Weights of a small GPT-style language model, trained from scratch on English Wikipedia.
Architecture: learned positions, biases on query, key and value, tied embeddings.
Training: a variant of Muon for these matrices, 354M tokens, 10788 steps.
MLP neurons of a small language model. Each row is named by its layer, matrix (up: input weights; down: output weights) and neuron, and shows model dimensions 80-143. Each number is 128 + 32 x the weight over its row's rms, rounded and kept within 0 to 255.
Before each neuron's rows, "fires on" lists the tokens most often at its 100 highest values on Wikipedia text that the model never trained on.

fires on: ",", " (", ";", " ", ":", " –"
L8.up945 [132  92  96  60 156 136  93 119 174 140 110 140 144 102 138 104  94  83 131 131  53 156 131 100 132 103 136 125 155  92 141 115 116 171 111 163  69 121 168 116 105 124 153  97 165 145 134 125 134  61 100 119 101 136 156  80 113 102 123 156 112 153 122 170]
L8.down945 [144 150 124 164  90 119 145 145  82 147  79 109 136 128 171 135 155 161 147 117 155  70 157 166 170 168 129 152  94 201 127 141 123  96 126  77 127  95  62 160 184 101 104 141 126 117  89  71  87  75 114 119 191 115 102 160 147 164  89  93 103 131  96 135]

fires on: ",", ":", ".", " –", ")", " vocals"
L10.up562 [ 76 161 117 154  86 122 124 153 124 132 115  74 120 143 129 168 183 138  96 124 138 164  81 134 112 124 178 140  73 118 154 113 127 176 130 106 103 134 105  97 142 117 117  98  98 127 134 138  97 132 145  87 147 107 115 155  81 149 149  97 196  57 130 117]
L10.down562 [182  79 100 115 137 111 133 145 133 121 123 167 102 119 118  89  70 162  98 141 141 127 158  91 178 131 143  75 119 116  94 117 107 109 171 101 156 131  63 129 124 130  89 141 168 156 112  92 123 106 130 139 124 138 138 135 136 153 112 134  89 153 150 138]

fires on: " I", " O", " a", "A", " to"
L9.up1007 [115 163 178 137 169 109  84 174 162 137 107  76 153 142 145  84 160 125 182 110  87 128  69 128  95 136  82  59  85 129 160  88 142 178 120 182 114 130 128  78 131  78  95 135 139 180 160 161 113 145 167 138 131  41  80 163 145  72 145 144 132 151 146 173]
L9.down1007 [170 158 116 124 114 146 133 126 157 158  73 172  97 121 132 151 146 116 147 179 203 176 167 130 156 132 200 193 140 107 129 155 136  65 122  93  91 189 179 103  89  96  94 125 186 119 119  91 100  97 126 106 148 185 160 133 137  96 114 151 145 105  77 168]

fires on: ",", ";", " ", "),", " and"
L9.up742 [ 93 143 158 172 154  85 115  95 168 151 187  94 107  95 130  99  70 104 202  86  72 119 157 137 137 126 129 140 125 132 151 111 140 149 122 155  69 123 129 129 170  82 165 162 122 213 130 109 161 112 154 111 111 148  99 120 131 119 158 174 192 144 130 180]
L9.down742 [137 125 113 150 115 131 142 136 119  81 137 106 107 139 127 155 111 133 157 194 188 174 163  59 107 118 141 187 109 189 107 102 130 148 162 104 110  43  73 129 106  80 125 119 131 132 163 140 140  68 143 139 182 120 100 130 115  91 141 146 112 114  93 129]

fires on: " and", " or", " addition", " to", " position"
L3.up315 [144 161 171 105 115 202  96  95 176 116 171  50 138  99 129 170 166 119 144 163  85 123  49 172 153 169 149 177 118 129 134 127 135  93  74  94 105 117 104 218 109 157 104 143 151 226  73 119  68 116 108  65  90 100 183  96  98 130 130 178 154  94 124 100]
L3.down315 [ 78 129  95 153 106  81 105 187  98 111  94 119 170 157 122 115  61 182  98 151 142 122 182  99 128 121 149 159 154 164  99 171 125 158 152 128 135 150 156  93 124  61 122  95 124 129 199 115 153 138  69  94 151 149  66  95 105 110 136 181 122  48 135 135]

fires on: ":", "\n", " |", ").", ";", "):"
L3.up271 [108 170 150  60 156 162 146 158 108 139 131 107 129  49 136 138 155 182 107 139 124 167 184 184 189 150  76  86 120 147 161  66 148 154 124 160 110  52 190 156 128 138 142 160 112 122 164 141 100  95 109 161 146 153  93 132 120 189 110  89 135 125 152 184]
L3.down271 [106 139 132  88 157 107 119 161 109  86 188 108 141 171 115 131 116 144 171 149 149  82 141 131 123 111 135 129 130 117 171 106 150  63 119 114 164 152 117 144 170 162 127 203 119  99 163 102 123 114 119 111 155 145 104 164 128 123  88 133 150 181 158 108]

fires on: " or", " de", " and", " at", "ly", "."
L3.up786 [156 146 122  85 142  75 128 149  80 112 146 127 144 109 167 197 109 173 135 174 182 125 148  91 204  79  65 100 185 140  78  88 114 141  91 136 132 156  94 135 130 129  87 126 104 160 146 101 128 102 169 124 151 170 165 118 123 126 152 113  58 173 127 136]
L3.down786 [120 120  98 129 105 123 107 111  77 137 166 130 157  84 179 103 191 119 157 193 150 141 124 104  92 100 126 104 144 133  96 119 138 163  66 150 126 115  63 179 149 115 113 165 154  87 169 160  87 135 136 140 125 132 145 128 142 183 148  81 162  92 134 121]

fires on: "T", "|", "P", "\n", "hi", "D"
L9.up265 [155  81 107 149 113 102  71 183 108 152 137  90 103 178 104 112 124 193 116 137 131 111 141 120 111 154 117 129  89  99  83 164 137 186  87 105 181 129 142 103 126 114 185 109  69  85 160 138  87 122 107 142  94 150 123 137  91  62  92 146 173 113 181 130]
L9.down265 [138 118 144  85 106  43 155 137 202  47 138 118  97  98 197 127 104  89 160  89 145 180 127 123 134 172 123 128 118 108 173 156 156 118 117  80 116 138 137 141 174 146 157 144 129 156 158  89 112 185 134 177 178 157 211 104 136 219 204  89 122 143 160 114]

fires on: " |", "?", "\n", " —", " "
L3.up718 [ 57  99 107 161 155 151  99 172 125 150 162  94 110 112 153 167 161 184  87 125 171 141 139 183 113 152 110 131 140 137 169 119 116 131 131 125 140  80  98 136 137 174 123  96 116  92 124  77 106  48 106 177 176 119 149 156 123 122 138 113 112 120 201 139]
L3.down718 [ 99 150 140  57 130 110 116 127 179 123 145 157 179 144 107 113 137  76 121 233 106 136 105  76 128  92  82 114 136 138 173 118  71  33 191 119 155  72 182  88 161 155 174 156  86 124 115 203 155 155 165 137  90 106 104  78 138 134  73 106 174 154 104  88]

fires on: " ", "F", " F", "1", "\n", "."
L10.up616 [135 138 123 132 125  83 137 126  97  83 168 125 151  86 111 101 145 133  70 124 155  73  46  96 167 169 114 107  79 139 117 181 115 140 102 123 129 166  54 184 105 126 177 134 152 167 118 123 142  69  91  85  71 126 111 208 110 150 141 117 100 149 112 134]
L10.down616 [118 152  61 154 146 237 119  76 189 114 141 115 109 140 115 125  86  67 201 156 163 105 142 124 133 113 117  91 125 186 117 144 126  93 136 167 107 172 163  92 132 136 104 118  91 125  90 120 100 134 151 175  90 121 136 156 145 131 113 132 160  65  96 182]

fires on: " ", "-", "\n"
L6.up321 [153  77 128 131  96 170 111 136 111 114  72  81 131 165 106 117 138 211 147 141 125 153  79 114 146 119 119 177  63 126 160 176 150 114 144 130  92 118  99 116  89 125 164 140 111 156 154 206 120 129 126 122 140  89 156  68 106 122 107 128 155 154 155 134]
L6.down321 [128 127 121 125 141 175 167 147 116 105 103  68  86  94 141 161 115 104 133 146 105  84 125 147 125 147 147  81 134 133  38 104 109 155 127 139 126 183 158 177 138 114  93 109 134 149  84 141  40 131 141 176 175 156 162 126 170 193 178 149  93 161 163  95]

fires on: ";", "-", "9", "),", ",", " "
L8.up830 [105 130 137 109 145 149 124 165 146 116  75 111 124 148 132  95  69  99 165 114 120 167 150 160 163 164  71 112  62  89 131  81  86 138 128 177 105 134 183 167 172 143 102 122 106 144 116 120 152 106 135  98  70  95 141  93  85 117 157 118 167 150  99 167]
L8.down830 [ 50 102 153 137 163  68 148 155 150 165 103 101 118 106 151 137 173 150 150 145 151 107  98 161 158 144 142 104 141 150 114  90 170 149 145 139 143  66 176 138 145 112 123 142 137 154  90  96 146 123 156  92  64 188 143 143 139  86 204 170  94 101 160 130]

fires on: " and", "er", "an", "zi", " by", "tor"
L2.up285 [130  84 110 108  81 169 139  89 184 163 111 216 142 167 119 111 118 117  97 157 120 131 136 146 156 148 106 113 155 183 122  76 161 140 180 144 146  62 153  92  99 106 163 164 117  59 147  33 120 115 127 177 187 138  96 118 179 111 177  97 169 118 135 181]
L2.down285 [170 169 152  73 160 106 136 136 157 118 148 127  89 200 126  95 162 105 132  83 104 110 144 117 144 140 120 104 131 175 103 118 101 123 130 128 146 143 121 152 141 120 169 127  99 163 106 156 163 155 166 138 101  60 145 106 141 106 148  99  92 147 123 183]

fires on: " "
L8.up76 [ 77 142  93  85  99 114 185 160  82 117  90 110 165 110 182 134 138 135 154  78  91 129 109 147 154 151 137 110 146 161 143 145 127  94 126 121 129 122 141 106  73 141 196 224 137 156 133 184 136 137 166 113  95 137 132 179 198 132 106 165  60  87  79 113]
L8.down76 [159 112  98 154 132 169 152  91 164 201 109  95 149 139 117  82  93  86  97 182 121  90 148 126  94 161  99 119 124 127  92 149 202 116  71 127  81  42  89 122 156 142 146 159 123 155 106 136 154  74 104 194 129 137 141 135 166 138 132 128 111  96 132 136]

fires on: "s", "-", "it", " |", " un", "ci"
L6.up586 [ 59  45  52  83 106 105 110  67 141 126  86 163 107 147 153 170 138 138 108 148 168 130  98  85 115 123  58 177 157 140 188 177 137  90 120  85 143 157 128 152 114  81  95 115 190 119 161  91 112 134 195  93 122 147  87 110 115 124 153 120 150  82 108 114]
L6.down586 [153 139 126 210 113 192 197 148 103  91 162 129 124 152 139 117  95 201  93  82 152 190  91 113 153 130 176 131 109 130  95 148 117 146 136 117  83  55 124 119 130  82 135 133  81 150  85 136 115 112 113 100 141 135 110 132 116  32 101 150 158  97 145 129]

fires on: " ", "-", "\n", "9", " ("
L6.up1015 [102 127 129 115 111 101 152 156 155 138 110 115 112 107 151 148 155 128 134  97 166 194 154 145  93 119 167 168 187 123 109 184  50  91  98 110  88 141 137 105  91  92 123 131 141 161 178  93  92 117 130 102 167  54 129 154  76 116 121 120 136  72 118  70]
L6.down1015 [146 161 149 112 168 156  91 160 170 175 161 109 121 197  92 102  69 128 151 133 129 103 123 121 125 126 122 117  73 139 137  97 104 124 111 168  86 178 131 109  96  89  48 157  97 179  89  96 101  87 154 140  96 118 121 146 131 191 115 134 105 124 117  87]

fires on: "s", ".", ",", " ", " p", "0"
L10.up819 [ 71 103 140 160 132 105 151 142 134  88 143 128 120 133 109 149 114  97 169 144 125 136 116 146 136 149  86 118  78 150  66 196 115 134 125 215 157 149  95 136 119 140 169 169 117  98  79 129 152 126  90 110 117  74 161 128  93 175 111 116 164 107 107 135]
L10.down819 [126 127 145 144 131 139 107 150 130 179 131 152 136 118  63 127 150 103 161  93 171 142 181 123 184 115 139 160 113 152 128 101 138 144 162 114 160  98 156 127 126  71  97 116 159 106  37  87 154 130 124 125 152  93 153 143 109 111 132 176 158 164 126 140]

fires on: "1", "2", "0", " ", " late", " early"
L9.up309 [139  95 114 152 138 136 109 134 109 172 121 104 165 112 100 108 131  85 129 157 127 151 149 150 128  58 156 166 142 177  95  93 137 126  88 165 125 111 119  94 115  92  83 143  67 173 138 168 108 125 151  89 107 178 197 154 126  64 107 119  80  89 103 180]
L9.down309 [135 133 125 185 174 204 110 163 177  94 129 170 115 119 137 122 172 119 135 164 112 105 133 101 132 136 107  83 116  89 103  77 130  68  82 117 186  91 126 152 191 117 159 109 161 127 163 129 110 129 150 175 114 122 126 156 151  89  95 164 150 155 133 167]

fires on: " and", ",", " to", " |", "ly", " in"
L8.up448 [172 120 128 130 186  86 133 103 200 122 102  75 166 140  85 130 124  95  73 130  79 157 141 113 155 115 170  87  99 146  75 101 172 157 115 172 100 197 143 156  94  85 168 146 129  98  97 140 112 157 116  83  85 149 161 152 153 137 163 126 165 130 146 156]
L8.down448 [ 89 124 119 125  77 137 109 178 146 115 152  67 122 110  79 150 172 198 157  91 150  61  85  91  70 191 131 136 134  84  73 182 103 188 116  89 160 126 146  88 115 124 151  95 118 136 109 143 163 132  79 106 158  99 116 154 114 104 108 119 148 116 142 143]

fires on: "\n", " =="
L2.up808 [109 159  84  98  97 109 152 168 115 135  94  72 116 122  89 167 151 152 122 143 162 128 119 134 128  93 149 102  69 225 159 137 180 140 116 109 116  61 131 120 121 122 159 145  95  80  80  82 129 183 117  90 151 147 163 160  99 161  95 162 108 132 178 105]
L2.down808 [100  74 149 124 165 158 125  77 168  83 136  93 125 153 109  95 117 103 153 129 112 173 119 130 123  99  79 148 111  76 130  81  77 115 167  82 142 154 152 119  95 121 159 191  82 138 172  79 157  73 151 107  85 135  97 111 133 158 120 134 151 138 115 102]

fires on: " of", "s", " to", "e"
L3.up925 [143 123 149 100 192 123 119 152 136 111  58 101 139 121 143 118 151 163 108 177 158  96 123 156 219 122  51  91 112 168  93 141 125 106 181 159 129 135 126 140 137 135 162  97 101  84  83 120 131 118 149 117 126 159 196 133 123 111 126  86 119  86 162 103]
L3.down925 [122 145 131 115 160 177 114 183 152 146 119  92 146 141  60 137 141 138 140 129  86 175  88  48  88 145 111 152 142 119 156  78 122  80 112 157 108 115 200 164 126 119 128 105 159 102 177  77 155 127 153  97  89  71 157 137 152 130 114 109 160 153 119 161]

fires on: "==", " ==", " ==="
L2.up443 [110 104  94 128 101  93 139 171 158 179  86 115  95 129 110 148 115 153 197 112 172 180 115 215 146  92 129  97  81 112 130 145 142 140 149  83 168 124 140 111 112 107 148 142 106 130 119  92 158 158 151 104 147 133 111 121  76 127 128  91 149 136 152 233]
L2.down443 [123 152 138 133 124 180 118  79  77  74 144 153 161 123 138 133 146 110 154 179 101 121 172  85 125 121  50 158 100 129 165 121  89 121 145 130  95 142 187 132 149 121 163 100  89 126 143 215 158  98  88 142 135 103 113 113 153 149  84 171  77 161 165  77]

fires on: "2", "1", " (", "9", " located", "5"
L9.up998 [115  80 135 117  99  93 143 136 127 192 118 109 129 110 122 141 160  71 223  64 151 112 192  91  92  51  66 160 197 117 130 147 165 134  78 125  92  96 128 108  62  89 107 102 156 115  72 151 147 128 153 163 122 109 183 150  92 116  95 122 110  86 114 138]
L9.down998 [144 166 141 100 126 123 118 157 108  77 140 125 127 119 138 169  80 145 145 144  68  36 130 107 143 133 136 133 159  95 137 164 205  82 114 115 184 134 167 174 102 125 159  86 164 180 143 103 148 113 105 179  97 129 106  40 197  94 144 156  84 204 142  99]

fires on: " or", " and", "ball", " who", " since"
L3.up599 [128 123 129 156 130  96  61 118 121 155 157  83 152  32 146 158 127 155 143 102 145 182 132  74 132 126 113  83 167 148 153 109 155 140  85 136 104  72  85 128 100 109 147 111 133 131 134 124 152  79 153 116 159 142  99 127 104 152 100  74 148 123 154 150]
L3.down599 [129 150  55 116 184 127  99 150  81 140  94 133 128 135 117 111 127 118 143 100 113 116 120 148 150 109 137 178 152 136  46 181 110 133 136 106 123 140 105 125 145 132 107 133 186  53 150 120  99 142 107 144 102 105 182 111 128 164 100 156 137  94  96 127]

fires on: " ", "-", " \""
L10.up851 [137  51 142  69  92 114 148 150  84 174  61 137 176 187 184  99  87 109 101  71 121 198  84 123 177  94 175 113 149 205  92 194 105 152 168 157 126 160  96 161 156 116 137 174 105 145  66 122 118 132 103 116 117 122 122 108 163 129  75 145  95 123 109 105]
L10.down851 [131 122 126 103  88 176 121 113 126 203 109  90 158 118 129 133 111 139 142 168 178  85 147 120 126 131 109 154 130 107 130  99 167 106 156 154 119  95 144 166 138 131  78 108 103 164  92 150 132 147  96 118 151  52 129  98 139 125  56  92  92 150 157 119]

fires on: "\n", " "
L9.up72 [134 135 137 146  99  80 126  88 158 122 137 135 120 156 161 137  93 152 160 112 179 175 113 138 144 145 119 143 110 109 120 143 136 159  87  98 109 161 121 147 119 120 155 115  74 139 127 163 114 139 171  98 147  97 136 183  96 129  59 135 162  82 125  89]
L9.down72 [145  85 153  94 132 135 118 132 104  83 175 135 129 138 158 120 119  60 116 202 158 140 100 176 112 133  99 148 143 139  80 131  87 129  94 179 104 131  96 130 101 180 177 124 171 150 157 124 191  66 227 106 126 143 139 153  62 172 142 127 106 169 143  67]

fires on: " from", " and", " born", " to", " based", " From"
L2.up131 [156  57 183 157 121  79 172 114 184 137 119 114 103 104 113 142 106 121 114 144 134  79 135 198 152 132 128 118 136 175 111  99 122  89 156 151 118 161 110  99 129 102 168 145 125  63 134 121 110  84 126  77 106  95 145 127  89 162 133  70 136 135 124 130]
L2.down131 [169 134 120 190  95  97  85 115  93 147 148 156 165 119  96 119 140 153 140  79 176 131 134 159 124 156 109 136 173 163 112 161  65  99 113 117 138 152 134 119 134 156 120 126  85 124 176 119 177 178 106 150 138 146 126 119 151 121 148  54 132 142 117 153]

fires on: "9", "8", "5", "2", "0", "7"
L8.up262 [136 117 141 158 116 117 150 115 122 118 151  55 125 105 198 107 148 100 156  70 192 124 137 117 125 193  77 111 162 128  99 165 134 128 162  87  92 115 112  78 105  87 135 121 210  85 117 120  88 138 117 112 157 162 146 117 126 131 126 143  44 104 197 182]
L8.down262 [160 108 134 128  94 205 123 161 108 109 117  85 115 153  90 122 103 158 112  64 116  61 146 108  70 131 106 117 161  88  95 129 158 115 139 182  83 120 170 182 150 131 132 172 129 161  70 123 139 156 148 112 139 147 131  79 107 149 107  73  54 155 119 154]

fires on: "s", " |", " of", " film", " Party", "ox"
L3.up403 [101  68  72 136  97 142 177 163 159  97 122  95 118 102 154 136 150 171 145 162  84 121 104 135 169 121 130 140  91 159 193  78 136  85 108 141 141 198 134 168 128 117 109 127 139 109 153 135 133 117 172 146 161 106  88 118 110 139 183  79 185 110 167 108]
L3.down403 [203 144 142  89 132 123 110  89 183 129  78  56 137 113  61 104 161 138 123 145 184 198 127 116 159 103 121 105  94  80 105 197 130 139 177 118  98 117 148  76 162 131 136  90 175 171 142 110 118  91 106 136 142 154  93  94 168  83  92 173 122 160  74 131]

fires on: " film", "ed", " album", " medal"
L3.up646 [120 124 111 114 135  88 122 146 133 136 190 159 128 201  68  66 151  78 134 146 147 138 100 107 129 204 152 110 127 119 148  70  89 108 129 230  83  86 105 226 118 172 141 160 103 115 169 100 110 102 134 144 178 152 133 136 136 150 138 116 139 155 122 105]
L3.down646 [121 110 166 139 143 176  98 135 102 152 134 138 150  68  76 138  78 130  32  90 115 160  92 187 141 142 162 141 121 122 113 145 177  85 108 112 158 169 165  87 113 138 143 142  74 127 174 203 130 224 125 121 114 140 106 137 122 157 115 120 103 110  91 191]

fires on: " of", " this", " years", "s", "is", " than"
L3.up935 [175 119 138  75 145 107 121 157 131 103 102  88 116 100 153 163 110 116 124 143 150 198 134 161 173 167  92 119 102  72  97 116 156 112 123 139 152 132 139 109 132 149 132 113 171 134 127  73  85 100 124  83 110 140 196 132 149 149 112 110 107 160 147 136]
L3.down935 [120 165 120  85 148 123 148 119 113 125 123  89 161 154 101 127 144 180 132 148  99 105  96 116 151 189 149 147 138  95 120 141  61 152 138 131 156 111 181 161 156 127 123 123  97 153 203 116 179 155  81 153 126  91 138  97 151 176 154 105 133 133 137 116]

fires on: " ", "-"
L10.up132 [164 100  96  81 140 139 122 191 152 147 154 103 152 101  97  98 112 101 102 104 202 186 135  95 189 168 145  76 201 103 134 155  82 131  85 181 100 149  95 113 109 203 126 145 168 167 127 124 180 150 123  95  88 123 121  91  89 136  93 145 146  89  90 141]
L10.down132 [138 137 155 165 184  94 126  97 178 137 146 140  94 116 105 172 109 140 132 141  88 103  62 163 102 118  84 169 131 109 129 189 123 174 132  85 101 123 152 128 171  69 117 156 148 106 140  76  77  97 124  35 143 163 194 135 131 129 216 154 104 108  99 127]

fires on: ";", " |", ":", " record", " –"
L3.up460 [ 86 154  75 138 118 132 140 130 178 137 107  82 112 125 140 173 142 133 187 152 124 129  88 183 116 117 139 198  73 115 228 131 142 127 120 146 139  90 122 105 135 164  81 150 162  77  85 101 157 144 167  82  82 122 158  71 135 116 157 168 169  65  61 117]
L3.down460 [124 144 138 161 151 159 160 153 100  70 184 160 138 203 167 162 119 170  96 133 174 162 145  93 115 159 149  96 130 123  58 128 154 128 147 139 137 144 100 161 166 134 128  98 126 116 114 162 110  74 153 128 132 138 116 100 126 104  61 159 179 168 115  94]

fires on: " ", "ar", "1", " and"
L9.up110 [134 152 168 133 148  78 102 121  43  86 143 157 165 161 155 179 120 148  71 114 100 127 117 156 116 114 163 152 166 161 101 165 122 151 126 134 113 136  94 119 132 140 185 172 142 135  75 175 104 110 142 132  95 107 119 148 118 119 168 163 101 155  90 211]
L9.down110 [155 162 129 179  94 121 103 127 106 176 123  98 100 149 102 119 164 119 201 157 120 160 131 149 143 135 123 122 164 168 107 133 165 134 131 159 149 104 159 190 142 131 113  92  96  96 160 149 127 141  95 123 166 163 158 121 163 176 131 120 161  99 116 112]

fires on: " to", "s", "ke", " with", ",", "ton"
L2.up600 [183 167 160 134 166  99 144  97 143 147 126 101 165 190 136  97 128 111 140 130  93 120 100 140  94 118 120 102  87 160  84  78 166 116 100 117 110 142 127 168 110 150 141 147 112 106 110 163 165 188 115 102  77  76 146 113 101 111  98 168  86 153 123  72]
L2.down600 [107 162 132 161  92 142 142 177 169  74  83  77  89  97  54 168 131 112 121 143 143 127 102 136 191 155 163 139 145 154 144 125 119 172 143 144 155 138  58 156 112 156 131 130 141  82 129  49 153  81 145 185 181 173 169  95 108 116 118  87 119  82 118 155]

fires on: " ", "9", ".", "–"
L10.up352 [128 112 142  72  94 145  88 151 108  73 125 130  87 139  93  78  55 154  69 158 125 104   0 156 154 108  70 100 151 147 126 149 123 123  43 135 141 176 115 173 101 139 182 150 144 123 123 114 151 109 105  98  79  84 149 118 154 114 147 139 143  93  82 131]
L10.down352 [169 128 182 123 114 135 130 122  96 149 118 134 121  97  86 106 162 171 134  69 197  57 130 168  66 101 114 142 230 113 180 115 107 169  96 101 142  70 105 129 144  66 153 160 140 126 110 100 108 131 140 125  78 110 153 138 175 184 124 111 157 127  92 165]

fires on: " of", " and", " to", " for", " |"
L6.up116 [178 110 162 161 133 162  77 110 156 133  86 107  88  86  96 143 199  99 136 145 114  53 121 150 104  83 115 145 104 166  81 125 123  55 122 178 121  98  77 142 137 148 136 135 132 141 137 157  94 114 189 145 159 129 154 174 111 152 145 118 167 146  63 100]
L6.down116 [112 159 150 154 157 124 154 154  90  95 104 129 155  70 148 121 110 183  93  90 157 180 100 167 198 159 146  79 114  95 131 152 119 130 146  60  94 122 140 108 119 105 129 119 149 117 139 133 144 154 113 162 194 154  69  76 111 163 125 112 105 127 169 144]

fires on: ";", " |", "t", " ", " V"
L10.up650 [123 134 131 107 120 130 110 151 128 131  77  92 112 115 145 100 123 188 110  67 122  85 118  71 175 108 114 181  84 136 157 119 154 142  79 130  97 119 167 122 126 143 125 133 147 136 169 113 123  75 140 128 130 120  93 103 102  58 112 134 119 105 126  83]
L10.down650 [171 131 166 123 144 105 153 174 100 116 156 125 148 132 129  95 125 139 149 152 107 143 170 131 136  96 127  67 122 133  98 181 103 167  81 115 157 123 118 140 122 150 104 114 149 140  92 123  93 156 122 156 188 114  77 121  65 161  98 109 142 135 174 163]

fires on: " ", " a", " University", " degree", "B", " \""
L8.up35 [190 118 152 122 168 106 141  76 135 126 112  60 122 134 141 156 120 158 150 122 151 150  92 123 138 109  56 167 162  91 136  86 112 179 105 113 160 107  86 127 130  88 143 122 135 145 204 146 177  91 132 126 115  61 131 120 162 108 156  48 130 147 114 127]
L8.down35 [ 91 207 131 135 132 140  80  96  97 103  96 163 144 134 133 153  55  85  83 152 148 129 124 141  67 168 106 128 107 145  93 134 115 125 127 119 149 196 168 164 144 137 106 114 172 156 158 102 132  93  93 158 174 176 141 106 109 137 189 121  92 130 186 143]

fires on: ",", " and", "),", "E"
L3.up23 [ 73 107 112  99 194 136  72 145 163 139 194 169 106 108 145 116 131 119 186 102  88 132  94 154 141 158 165 172 141 177 154 146 106 140  63 122 152 171 134 119 114  49 106 176 106 151 124 125 128 168  80  98 113 124 181 115 145 109 178 128 142  95 138 157]
L3.down23 [135 117 166 143  82 120 142 138 222 103 112  97 150 173 125 107  68 144 190 155 175 116  99 137 169 151 185 194  89 129 153 110 152 147 194 108 113 108  99 112 182 159  82 190 152 100 162 106 119 154 121 139 153 159 122 114  84 120  97 181 146 129  96 150]

fires on: "\n", " ", "s", " the", "-"
L8.up93 [127 168  78  86 103 130 140 155 135 124 130 123  68  67 129 103 156 152 184 199 139 169 189 140 164 176 187 144 127 109 132 123 141 146 132 148 107 153 117  61 116 106 121 177 128 165 174  96 119  81 160 118 154 113 111 159 142 197 111  93 112 111  87 153]
L8.down93 [146 179 170 112 164 105 139 177 117 108  98 128  76 143 141 139  79 102 114 106 103 104  94 209 152 102 134 182 174 145 131 109  94 168 116 173 118 119 107 185 110 114  57 114 140 113 114 118 148 178  82  80 134 138  88 153 138 103  95 146  80  93 109 134]

fires on: " |", "\n"
L3.up821 [ 84 161 124  43 110 109 143 134 159 104 177 100 130 114  94 123 132 155  84 160 130 169 109 166 137 132 132 114  97 115 138 129  86 133  77 121 105  94 159 161 134 147 155 110  77 148  97 139 143  88 131 136 235 200 151 205  47 146  78 108 147 162 180 151]
L3.down821 [180 130 134 109 164 126 127 131 115 157 141 123 158  98  77 133 151 120 192  96 131 102 106 188  70 117 168 125 126 109 130 136 110 104 103 111 211 153 105 116 182 157 115 195  86 145 134 116  75  79 127 127 149 142 114 135 117 142  89 138 120  67 118 139]

fires on: " In", " in", "y"
L10.up860 [108  89 120 207 153 107 183 182 125 145 152 124 155  71 113  99 130 107  90 158 139 145 146 112 118 102 102 124  86 117 176 170  90 117 137  95 142  98  44  86 115  96 127  93 168 122  90 131 148 105 163 120 122  83 123 141 143  63 120 135 111 138 132 115]
L10.down860 [101  99 128 131 184 161 134 135 123  55 191 133 155 110  84 175  88  60 172 121 165  33 151 146 145 161 130 138 153 123 115  99 127  84  96 126 102  89 150  68 101 121 162 147  71 137 180  80 110  62  78  89 132 146  54 103 149 145 122  73 133 126  83 172]

fires on: " of", " Sea", " East", "."
L2.up870 [145 152 134 101 150 128 152  97 148 119 145 136 102  87 125  57 162 107  79  95 178 122  80 132  85  93  92 142 152 112 158 134  82  94 152  66 186 117 171 159 111 188 102 132 175 114 149 114 166 147  98 170  99 111 185  60 138 132 106 110 147 104 168 177]
L2.down870 [ 99  72 169 137 107 208 154 117 151 145 177 161  95 149 173 165 155 117 153  94 106 149 109  84 202 176 130 134 131 135 123 182 146 119  80 176 150  85 135 154  88  92 115  82  93 100  93 181 110 118 120 144 133 109 128 149  92 151 138 100 113 158  96 142]

fires on: " film", " album", " end", " name", " century", " song"
L2.up975 [146 108  92 203  79 144 114 178  70 119  93 153 159 151  85  54  78  71 177 152 139 145 140 117 124 145 152 102 180 159 163  82 135  83  91 130 130 120 178 168 103 156 146 117  47 129 163 111 102 130  74 140 120  90 119  77 137 134 113 102 108 165  94 133]
L2.down975 [129 124 106  98  62 116 152 131 126 153 102 117 151 158 114 110 108 131 144 134  59 153 119 154 162 152 130  94 112 187 131 159 127 186  89 145 156 117 114  90 155 144  97 188 143 157 166 150 116 135 110 151 150 162 149 184 108 123  93 104  97  46 139 129]